config.yaml
num_key_value_heads: 3
positions: "rope"
rope_theta: 100000.0
attn_scale: 0.135
bias: "qkv"
tie_word_embeddings: true
lr_head: 0.00777
max_grad_norm: 0.5
warmup_steps: 312
schedule: "wsd"
decay_fraction: 1.0
dataset: "wikipedia_en"
MLP neurons of a small language model. Each row is named by its layer, matrix (down: output weights) and neuron, and shows model dimensions 256-383. Each number is 200 + 20 x the weight over its row's rms, rounded and kept within 0 to 999. A neuron's up and down rows have the sign that makes its largest values positive.
A block is one neuron, or neurons of one layer that tend to fire together. After each block is what it responds to, as a language model described it from the Wikipedia text at the highest values.

L4.down702,197,167,190,200,200,203,176,212,172,211,217,225,216,191,214,206,166,159,188,192,223,215,196,198,212,258,205,202,163,183,191,200,227,188,188,189,173,194,217,214,222,239,219,225,200,166,210,235,194,216,204,188,146,175,231,186,217,235,187,206,210,206,202,226,209,201,193,190,210,206,228,174,192,203,177,175,219,192,187,221,232,212,213,223,239,187,192,170,224,199,204,178,221,198,202,200,224,165,195,188,199,229,187,205,203,215,81,211,196,209,205,210,193,204,207,186,186,233,185,228,225,171,214,211,182,188,177,209
L4.down962,214,204,198,193,209,225,205,205,204,198,217,200,211,198,181,189,190,206,201,187,212,220,210,212,179,221,192,197,192,178,208,189,240,209,152,187,210,223,243,209,221,212,225,206,211,179,205,206,185,210,193,187,162,203,201,211,220,240,153,212,214,206,187,217,221,227,186,167,248,201,180,185,203,191,191,210,212,201,209,215,186,213,174,202,226,186,178,168,187,184,189,221,214,222,232,229,170,219,208,217,175,193,213,168,187,210,236,190,183,230,158,233,183,196,214,163,196,199,235,195,198,200,173,203,224,240,222,195
Description: Article-start newlines and apostrophes

L4.down327,230,177,230,187,231,201,202,214,167,230,194,181,199,201,208,194,195,181,199,205,194,211,232,187,177,183,223,217,171,203,211,212,198,208,194,185,208,225,235,201,217,213,208,193,200,204,190,213,191,193,214,205,154,188,198,232,194,179,200,175,197,207,181,199,175,208,191,233,187,194,213,237,192,208,207,233,204,187,185,187,188,240,203,228,195,206,215,201,239,219,194,181,176,219,192,219,187,182,197,223,219,200,165,197,194,190,120,248,214,204,211,201,206,200,230,207,199,183,199,199,191,167,197,190,180,153,197,209
L4.down389,182,185,223,160,174,224,187,222,180,239,203,191,244,209,205,220,182,160,185,194,198,171,210,195,183,198,210,197,200,182,169,194,206,182,189,205,204,204,187,185,218,197,183,182,169,201,210,198,225,210,223,207,181,216,192,207,202,171,159,208,182,194,205,210,234,214,195,192,191,219,181,184,195,198,204,233,207,183,190,195,187,200,224,192,191,212,187,237,224,209,233,188,182,238,190,181,184,180,189,199,200,208,162,193,208,206,159,217,223,206,226,190,210,216,175,209,216,191,217,201,175,200,191,191,201,181,238,211
Description: Paragraph-break newline

L7.down115,171,216,207,202,181,200,220,186,199,217,210,169,226,215,240,204,176,208,190,193,217,178,218,185,216,232,205,195,186,198,231,224,176,188,183,204,210,184,167,179,218,204,163,181,206,195,199,185,208,188,201,190,157,193,212,202,173,178,217,228,186,223,182,207,241,215,210,270,176,218,232,213,170,173,168,210,194,172,165,202,180,201,223,191,207,202,219,182,192,222,205,163,192,215,186,184,222,205,181,194,215,182,229,212,196,178,91,207,186,212,203,182,233,184,216,221,208,192,212,206,171,193,183,175,199,210,194,177
L7.down220,229,196,211,189,175,199,184,193,189,183,202,223,188,197,223,212,211,169,202,188,205,193,150,163,187,201,157,205,202,182,222,211,228,218,170,172,195,208,231,189,185,199,185,216,188,228,214,175,200,187,170,200,184,204,212,183,187,227,207,201,199,171,202,216,175,184,176,192,182,206,205,198,172,191,178,201,149,208,226,173,193,227,214,174,193,173,194,187,175,245,207,178,236,215,182,232,200,191,181,204,227,194,211,193,205,183,231,185,209,262,198,202,205,204,199,179,194,182,199,194,198,244,167,217,198,211,218,187
L7.down518,198,193,230,191,172,189,231,197,171,190,210,217,210,179,204,178,216,196,211,183,186,211,186,198,227,188,207,175,204,190,175,184,197,237,197,175,225,224,194,244,196,177,190,189,195,203,227,168,188,213,220,226,199,176,217,199,195,207,208,188,224,191,179,212,194,195,197,204,219,218,206,213,231,226,201,193,210,212,173,159,209,217,191,186,195,199,195,188,212,203,184,161,191,172,181,221,216,196,204,233,188,190,209,203,193,206,120,197,190,222,195,219,206,230,202,235,178,217,179,200,240,189,166,204,207,213,173,204
L7.down785,193,214,215,194,210,237,219,196,191,186,173,205,174,212,221,169,202,199,194,197,210,233,177,182,166,203,211,191,207,156,205,183,167,183,198,199,209,200,184,217,215,232,162,178,190,193,224,201,198,211,207,212,184,221,215,219,159,230,214,186,190,216,155,197,225,208,217,203,207,195,225,208,194,198,218,178,193,200,180,177,173,196,201,213,188,203,179,196,172,202,187,195,195,182,160,162,203,210,225,187,170,183,200,208,243,218,154,186,169,243,178,211,215,230,194,190,146,219,241,180,168,205,196,177,201,228,214,209
Description: Mid-word pieces of rare words

L7.down100,228,224,192,227,229,205,212,193,203,211,193,216,207,203,210,175,209,211,169,196,203,227,226,184,206,210,240,186,199,182,173,229,189,192,217,182,185,169,205,185,146,206,207,187,148,195,204,184,221,241,166,207,193,182,186,200,203,204,200,229,182,181,193,160,191,201,227,195,195,178,214,194,164,183,222,189,178,191,176,186,186,237,184,202,210,213,172,209,214,212,210,204,171,211,179,225,192,213,211,161,197,166,188,170,155,227,203,174,189,227,158,226,182,203,198,157,210,205,202,198,203,209,222,209,194,194,208,181
L7.down729,220,225,235,233,217,223,191,189,221,227,158,188,249,231,223,190,180,229,155,222,220,194,193,176,184,218,194,215,196,179,145,209,200,225,207,197,221,207,235,204,170,181,196,191,243,170,169,208,194,191,226,220,184,209,199,204,192,209,196,207,201,192,179,172,203,186,204,216,224,196,231,201,175,203,223,204,217,178,188,213,207,216,207,193,204,200,182,172,212,204,218,224,211,228,193,189,178,198,215,233,199,217,202,209,167,228,226,211,208,201,183,215,174,199,211,227,197,225,228,192,202,221,233,175,176,186,223,211
L7.down924,201,181,214,220,234,232,207,190,185,182,170,153,175,179,177,202,174,214,222,203,221,167,198,226,200,217,201,188,183,204,206,178,198,200,192,165,152,191,183,210,171,205,198,198,188,229,228,222,188,169,153,184,178,192,229,203,227,185,162,199,224,169,199,241,221,191,226,202,202,215,198,181,228,187,186,172,207,191,198,189,197,202,208,202,170,190,200,191,182,150,206,220,203,195,200,181,207,181,210,185,220,195,183,181,195,219,152,175,201,205,215,191,208,211,186,214,204,185,230,188,201,210,185,207,215,205,159,207
L7.down1016,193,201,199,230,206,196,197,181,174,194,211,199,206,176,201,182,162,216,196,190,194,194,195,220,181,190,173,233,189,206,216,192,201,249,200,193,232,200,187,205,219,214,211,184,198,188,195,193,189,186,193,251,175,224,210,199,187,199,145,208,210,192,170,207,181,198,188,175,206,216,194,201,224,196,207,212,193,195,196,220,213,207,192,210,206,229,171,181,205,242,198,235,203,178,212,211,199,182,212,197,181,231,220,205,216,184,191,246,211,226,212,206,185,186,175,224,185,227,224,202,191,180,177,185,222,198,192,198
Description: Boundary before new segment

L7.down336,191,225,192,197,188,205,210,206,203,234,192,183,187,203,250,184,177,186,198,207,186,178,199,210,173,232,220,195,208,232,209,211,202,181,208,230,186,179,189,204,237,209,201,189,205,199,196,188,198,195,206,180,200,211,169,222,171,201,173,171,228,182,223,215,191,195,189,191,202,181,207,172,208,212,197,206,221,188,248,172,223,229,197,227,204,211,188,208,188,196,161,190,210,197,167,196,205,202,194,187,214,183,177,175,187,230,228,189,204,185,233,167,242,177,166,185,199,209,226,172,237,167,219,213,237,193,274,209
L7.down447,198,189,211,214,181,240,201,215,212,199,166,234,209,201,219,203,192,185,209,197,183,184,178,203,202,210,181,191,224,184,225,213,197,193,167,206,165,172,192,217,192,208,189,235,178,209,191,212,193,203,182,215,221,168,215,209,205,210,211,185,192,211,206,178,195,183,208,217,197,206,183,217,179,212,201,173,199,230,213,181,185,167,221,201,195,185,197,209,223,192,210,206,217,156,182,217,175,199,189,214,220,195,201,186,174,182,181,231,206,201,194,201,146,220,191,236,172,217,229,209,207,190,187,169,188,208,223,217
L7.down598,185,240,192,196,169,182,205,232,222,217,242,202,199,195,196,202,189,206,221,225,207,183,213,209,220,166,212,175,197,208,230,240,228,208,189,178,150,162,194,197,226,179,228,205,187,219,173,227,219,210,185,207,190,206,207,189,196,197,168,222,204,182,181,197,204,167,185,204,211,187,211,162,203,145,211,183,205,205,195,180,219,191,176,227,245,211,227,200,171,197,190,229,208,197,206,179,223,201,187,183,209,174,204,208,168,174,227,181,201,196,207,176,189,202,178,197,219,187,234,175,187,164,212,203,220,207,162,222
L7.down797,175,225,212,206,195,211,226,189,204,229,182,255,224,207,190,203,169,222,191,193,185,193,226,234,197,215,211,196,189,208,211,227,178,169,210,228,215,203,237,196,211,185,210,221,187,164,193,200,214,207,207,223,182,191,196,198,206,200,193,210,192,166,210,182,165,196,220,221,185,192,191,210,200,178,226,181,207,181,163,201,225,178,167,205,225,216,192,217,172,178,208,225,208,212,209,212,154,152,216,191,181,203,223,188,184,211,146,231,206,205,160,180,171,204,167,194,191,208,220,193,203,211,178,180,237,230,185,177
Description: Mid-word pieces, section breaks

L3.down93,190,228,212,177,232,194,218,189,170,181,233,182,205,215,205,182,171,198,208,160,228,209,188,193,181,198,209,206,186,200,210,198,226,188,179,188,196,250,170,239,230,200,154,211,196,165,205,191,202,201,212,204,259,201,181,164,224,201,194,171,179,223,217,213,223,198,172,201,235,198,228,202,171,197,199,212,209,204,203,194,158,205,215,175,210,182,200,215,204,182,201,211,200,225,222,194,198,196,209,192,238,181,218,190,191,173,183,225,193,242,191,223,185,160,202,215,168,208,184,262,221,172,216,200,207,189,170,237
L3.down100,180,211,211,163,164,207,203,163,200,192,175,207,225,217,215,201,173,183,188,195,185,228,196,177,190,233,230,190,243,201,207,184,198,210,184,178,193,214,187,193,148,162,179,203,197,203,238,206,183,179,200,181,214,193,215,226,183,201,173,194,167,191,213,187,197,195,202,196,205,186,194,218,174,169,197,239,204,162,164,167,231,218,183,192,201,161,204,196,199,219,214,181,203,207,223,215,188,183,198,234,219,191,195,196,196,199,132,169,203,182,217,208,225,175,174,190,193,210,160,180,200,193,176,216,210,212,197,191
L3.down366,227,191,215,176,195,208,184,192,170,200,209,182,234,206,172,205,197,172,220,209,181,197,205,198,194,213,184,166,219,233,206,196,213,189,195,198,207,190,205,258,215,185,253,249,169,219,204,199,196,228,200,234,161,224,173,197,195,233,189,175,203,191,188,240,194,226,210,198,226,225,179,184,225,230,170,207,202,225,193,218,225,217,193,233,193,195,230,207,201,190,218,195,227,245,228,185,167,215,195,235,230,178,188,222,216,223,181,149,222,164,179,201,260,209,232,210,202,203,232,187,190,200,233,170,224,180,204,205
L3.down611,207,253,236,209,182,212,196,223,191,177,213,200,215,208,213,241,207,220,190,221,168,201,235,229,156,185,218,191,207,168,214,228,204,188,167,209,213,219,219,202,207,159,181,224,185,220,211,197,171,150,220,214,210,193,196,189,190,205,192,160,214,213,174,205,192,200,207,182,227,165,200,201,207,193,167,196,177,192,196,195,177,223,186,190,215,192,229,187,203,201,222,162,204,237,235,165,180,180,203,196,230,204,190,176,186,208,223,192,230,155,218,221,216,199,156,236,203,216,210,214,169,203,192,216,168,205,172,195
L3.down776,202,216,213,167,220,207,158,189,195,192,193,195,178,215,203,196,221,179,207,203,233,212,185,218,213,211,204,202,214,187,167,193,187,190,199,193,201,209,190,220,217,185,233,180,209,256,207,203,208,185,217,221,183,203,206,206,221,222,188,189,209,192,209,164,175,199,208,195,219,216,222,215,197,207,174,230,218,191,215,196,211,192,224,223,193,213,240,183,190,204,222,207,193,183,182,189,197,168,185,199,186,177,215,199,215,190,72,200,216,216,207,184,188,212,178,194,180,214,193,222,201,179,189,218,238,211,170,208
L3.down784,214,199,206,204,206,195,208,186,179,179,190,203,202,197,191,202,207,216,209,169,186,205,216,212,194,241,234,208,190,187,177,212,180,201,187,185,222,196,170,177,206,167,184,219,174,201,220,154,188,191,221,194,213,192,191,193,181,200,213,171,188,174,216,186,189,206,224,205,179,213,193,206,203,201,213,201,199,206,202,259,213,211,173,173,217,213,212,171,200,238,166,185,226,200,218,181,210,214,215,238,199,214,197,175,224,169,205,173,194,198,190,221,192,167,206,212,216,201,172,195,178,187,194,192,207,190,206,218
L3.down905,186,204,223,218,202,219,180,195,224,207,227,193,164,207,228,199,195,202,191,197,185,186,227,208,188,179,206,184,212,184,224,216,191,242,206,191,205,211,199,183,194,173,201,221,201,182,219,200,184,203,200,211,194,213,220,209,192,217,184,195,233,204,236,209,172,196,209,201,199,202,184,201,190,180,192,217,202,198,207,225,187,190,198,198,194,204,188,193,219,159,217,174,207,221,202,165,190,215,166,218,230,210,209,189,176,208,46,159,211,208,194,193,220,213,189,211,197,183,192,219,222,203,207,213,200,200,196,160
L3.down972,193,216,200,194,201,203,178,205,215,224,207,189,174,215,182,195,194,266,197,197,210,200,167,191,162,198,223,165,194,185,199,201,222,191,191,203,200,212,187,184,162,192,205,212,221,226,217,220,189,193,190,184,237,232,164,169,185,180,207,179,220,220,203,178,219,186,235,193,177,220,196,177,172,208,212,187,170,205,214,235,174,191,166,150,199,218,159,197,220,195,213,209,230,211,243,216,217,215,217,221,218,212,214,191,162,193,226,204,203,215,214,249,203,207,213,190,195,175,212,210,190,194,221,208,214,209,210,201
Description: French elision, ordinal suffixes

L3.down281,183,170,187,177,187,212,202,227,172,167,167,233,212,213,177,184,237,193,212,212,186,198,203,196,189,230,225,187,190,144,204,225,219,188,200,230,193,207,186,243,233,205,192,163,173,172,214,179,193,208,202,151,236,199,224,190,215,168,201,206,187,185,208,188,203,181,217,173,150,179,222,222,163,207,191,187,180,202,200,232,191,192,196,195,230,204,235,224,193,233,190,218,228,158,195,179,206,206,187,186,203,211,199,210,208,178,153,204,201,178,225,161,198,210,220,222,199,188,196,213,218,202,197,195,177,184,212,219
L3.down314,217,191,225,220,201,204,189,217,209,159,147,177,197,152,204,197,213,190,199,211,222,196,215,192,186,201,195,201,198,192,181,201,168,183,177,213,171,211,189,177,204,205,219,220,163,202,210,188,201,210,181,198,227,201,197,222,187,174,229,197,199,179,213,176,198,193,180,231,205,184,233,245,191,168,177,194,183,236,196,200,165,224,232,173,235,212,222,171,238,171,207,201,240,209,179,191,188,233,174,158,197,192,152,194,198,205,211,206,166,216,234,228,227,211,214,226,229,195,204,207,188,199,163,178,182,244,208,202
L3.down606,221,225,214,229,200,178,214,194,181,221,186,195,172,204,199,198,196,186,263,200,237,203,222,197,185,190,197,212,204,164,219,181,225,219,145,206,240,183,203,230,187,193,180,191,237,205,203,185,194,193,191,201,222,229,238,194,201,181,208,190,191,167,219,180,194,205,152,224,193,187,205,236,203,222,199,203,200,199,213,205,173,197,200,178,182,238,208,198,182,199,223,184,220,211,212,213,210,221,213,184,203,216,194,227,189,224,192,230,199,176,169,166,220,177,219,222,198,166,188,175,191,217,184,175,169,209,194,181
L3.down614,190,209,189,166,242,201,197,201,216,197,176,226,169,166,211,181,201,195,198,245,247,194,183,206,192,186,181,176,189,176,209,225,180,198,196,206,216,224,199,210,174,232,197,206,216,185,214,195,192,209,219,203,192,217,163,197,179,191,197,202,173,181,212,217,230,173,159,206,204,223,194,226,176,182,170,203,169,239,228,188,238,193,218,196,234,183,233,184,210,197,220,165,214,174,211,228,224,209,198,204,222,208,233,219,192,183,133,195,234,184,198,210,241,219,190,191,205,188,168,222,181,199,207,212,171,207,179,233
L3.down679,199,195,185,182,184,217,173,202,187,200,181,213,239,201,195,186,202,228,238,211,226,206,191,172,207,212,206,209,220,157,161,196,153,195,200,226,191,226,176,197,250,185,197,217,208,163,206,209,198,221,225,193,194,218,185,215,238,191,161,188,210,206,184,184,212,189,191,160,188,192,225,202,179,202,204,217,196,181,216,213,221,207,185,201,199,191,174,214,230,193,188,194,208,177,209,150,198,186,230,190,183,218,242,181,203,198,138,213,186,221,185,187,234,183,187,183,197,210,209,197,192,173,203,204,184,197,203,189
L3.down819,204,198,220,190,214,187,218,197,205,154,176,176,222,190,185,171,180,228,208,231,193,195,197,195,190,213,224,158,168,151,198,188,195,239,185,223,204,191,212,214,187,240,200,219,214,187,197,221,185,222,172,204,165,220,201,156,202,208,211,225,195,218,207,172,197,214,185,214,189,193,231,236,226,214,204,203,191,169,187,206,191,209,205,197,218,194,210,191,186,184,210,197,189,184,180,155,209,195,227,201,229,211,247,195,215,226,246,210,199,224,229,211,209,178,194,218,195,205,180,211,222,182,193,218,159,229,194,189
L3.down844,194,194,209,175,180,197,176,175,174,183,164,226,184,182,203,192,165,199,225,227,213,206,214,217,186,208,185,202,164,180,206,209,227,198,171,181,219,208,190,176,183,181,182,197,192,197,183,187,192,196,183,195,190,244,204,192,215,182,215,182,194,197,208,200,199,201,164,229,179,223,250,183,242,203,197,187,217,225,203,234,235,204,191,219,226,185,187,220,192,204,228,205,197,217,203,219,192,225,188,192,198,193,185,179,188,231,233,189,202,177,219,216,200,222,202,171,205,158,194,229,188,214,197,169,209,192,190,209
L3.down956,169,225,186,214,180,202,206,215,180,237,203,253,192,206,204,214,188,193,198,234,194,193,202,184,181,197,199,198,199,200,221,185,209,163,205,179,234,193,203,183,190,167,171,212,191,206,241,208,189,203,225,199,219,207,202,196,180,187,214,188,202,192,189,227,172,199,186,197,227,181,159,192,218,184,218,207,170,233,207,172,214,188,168,184,208,209,194,191,211,206,204,196,198,212,198,197,197,246,203,225,203,216,214,182,214,218,130,173,213,216,200,210,180,217,190,221,172,200,169,177,199,205,215,203,190,189,217,235
Description: Section boundary before headings

L3.down5,242,214,200,192,241,204,176,205,209,233,210,210,189,192,223,180,189,186,212,199,200,172,199,186,212,195,219,185,158,207,191,212,216,190,194,207,195,188,203,170,206,192,206,190,202,165,228,196,173,202,198,213,206,216,166,211,164,241,181,203,189,167,158,201,199,196,189,196,221,192,208,225,184,226,206,173,210,238,182,235,184,211,193,213,206,174,199,183,227,191,174,180,221,219,187,218,196,185,217,216,225,238,183,179,225,201,108,214,211,207,215,215,211,195,175,185,199,234,158,208,208,209,192,212,231,187,217,198
L3.down144,197,187,210,196,180,166,190,171,240,219,224,201,212,211,226,204,199,206,210,189,188,222,200,215,208,184,219,210,221,193,214,194,221,208,199,206,196,208,184,189,223,209,216,164,205,224,197,205,197,202,183,184,190,192,189,177,223,218,239,171,170,218,197,180,187,179,205,204,236,194,191,180,201,207,189,174,192,186,160,151,177,208,178,221,225,165,204,242,228,191,211,193,171,204,211,189,209,162,216,206,232,222,211,154,214,183,179,158,230,169,175,245,194,218,173,161,187,224,189,188,219,217,176,174,199,208,198,226
L3.down308,209,204,200,205,190,207,197,215,195,234,194,211,216,210,211,169,232,218,194,178,175,179,201,205,188,225,189,178,223,219,223,216,170,196,229,220,184,224,195,190,186,222,225,207,185,192,202,193,238,218,202,192,173,200,174,192,224,213,187,218,172,213,174,205,245,203,208,212,210,162,179,207,213,192,186,195,203,197,164,204,182,195,163,205,217,180,247,220,216,210,176,195,187,185,201,202,199,193,219,200,169,202,192,173,182,170,159,199,236,179,241,200,220,223,192,176,185,217,190,164,208,204,198,190,206,210,203,213
L3.down354,239,170,196,207,211,188,207,227,214,193,187,216,190,182,221,221,176,213,258,214,185,193,145,187,190,187,186,254,198,188,194,226,190,192,180,217,219,184,224,215,206,228,209,170,213,192,224,206,248,189,194,185,177,189,186,172,211,179,201,211,215,191,196,208,221,210,195,238,197,194,175,218,210,224,199,222,210,206,214,184,168,211,202,207,218,212,196,206,198,197,178,234,193,212,198,171,245,207,181,224,178,194,191,234,179,158,244,208,177,194,218,205,171,182,194,200,236,183,169,218,178,236,190,190,212,204,225,182
L3.down522,224,196,192,218,181,190,186,191,172,192,168,180,207,212,215,231,213,220,187,218,210,202,205,187,213,190,210,197,179,208,214,154,185,204,201,223,232,184,205,169,196,223,178,189,201,183,211,211,181,197,175,202,187,202,177,221,170,199,210,218,209,163,220,213,189,181,164,206,236,193,212,221,200,224,211,177,191,219,197,210,197,180,192,198,231,181,192,224,230,197,173,168,179,235,190,223,202,200,206,169,196,177,200,202,205,189,213,169,185,204,203,199,160,215,188,192,176,232,234,175,173,201,226,225,201,185,226,178
L3.down637,210,195,243,221,174,194,163,180,200,230,201,205,186,243,185,200,180,206,179,203,183,206,196,206,207,203,173,207,205,220,233,212,203,174,190,224,226,216,216,195,192,222,218,195,214,212,216,181,176,217,189,220,235,177,234,179,204,194,195,182,194,203,220,224,207,160,225,195,198,181,217,215,204,204,181,175,218,236,227,191,185,202,219,171,205,183,217,196,205,216,178,173,188,202,226,221,211,190,210,209,226,221,221,212,200,199,281,221,242,176,183,198,210,214,240,202,243,188,197,206,199,230,179,191,216,251,215,200
L3.down879,174,186,197,210,191,206,254,164,208,203,178,196,210,197,225,212,217,213,241,193,224,170,155,183,229,189,231,213,234,193,179,212,191,198,196,191,192,179,189,201,187,223,203,233,171,241,187,154,199,239,201,187,201,183,200,208,233,207,217,185,165,178,188,205,220,193,194,168,211,189,177,196,240,203,231,218,222,188,213,187,179,183,182,178,161,199,211,201,182,209,181,204,209,194,156,182,214,221,176,194,154,205,200,237,233,225,151,230,180,219,205,196,183,234,192,242,200,214,196,214,175,202,193,206,192,158,186,212
L3.down1019,169,210,180,207,170,218,207,187,223,204,168,176,221,167,197,187,180,204,226,220,208,236,202,189,217,206,214,201,167,203,218,212,179,224,158,230,175,187,225,210,180,176,205,166,217,227,178,191,178,204,209,214,185,217,207,214,196,163,209,154,232,170,197,183,244,200,200,197,197,204,179,238,182,225,197,192,204,186,200,208,197,179,176,183,186,237,188,218,217,217,206,205,174,191,229,195,194,216,202,247,237,223,207,196,204,186,166,162,175,223,198,225,187,206,215,183,214,191,169,189,192,179,189,207,220,219,216,207
Description: Foreign-name word pieces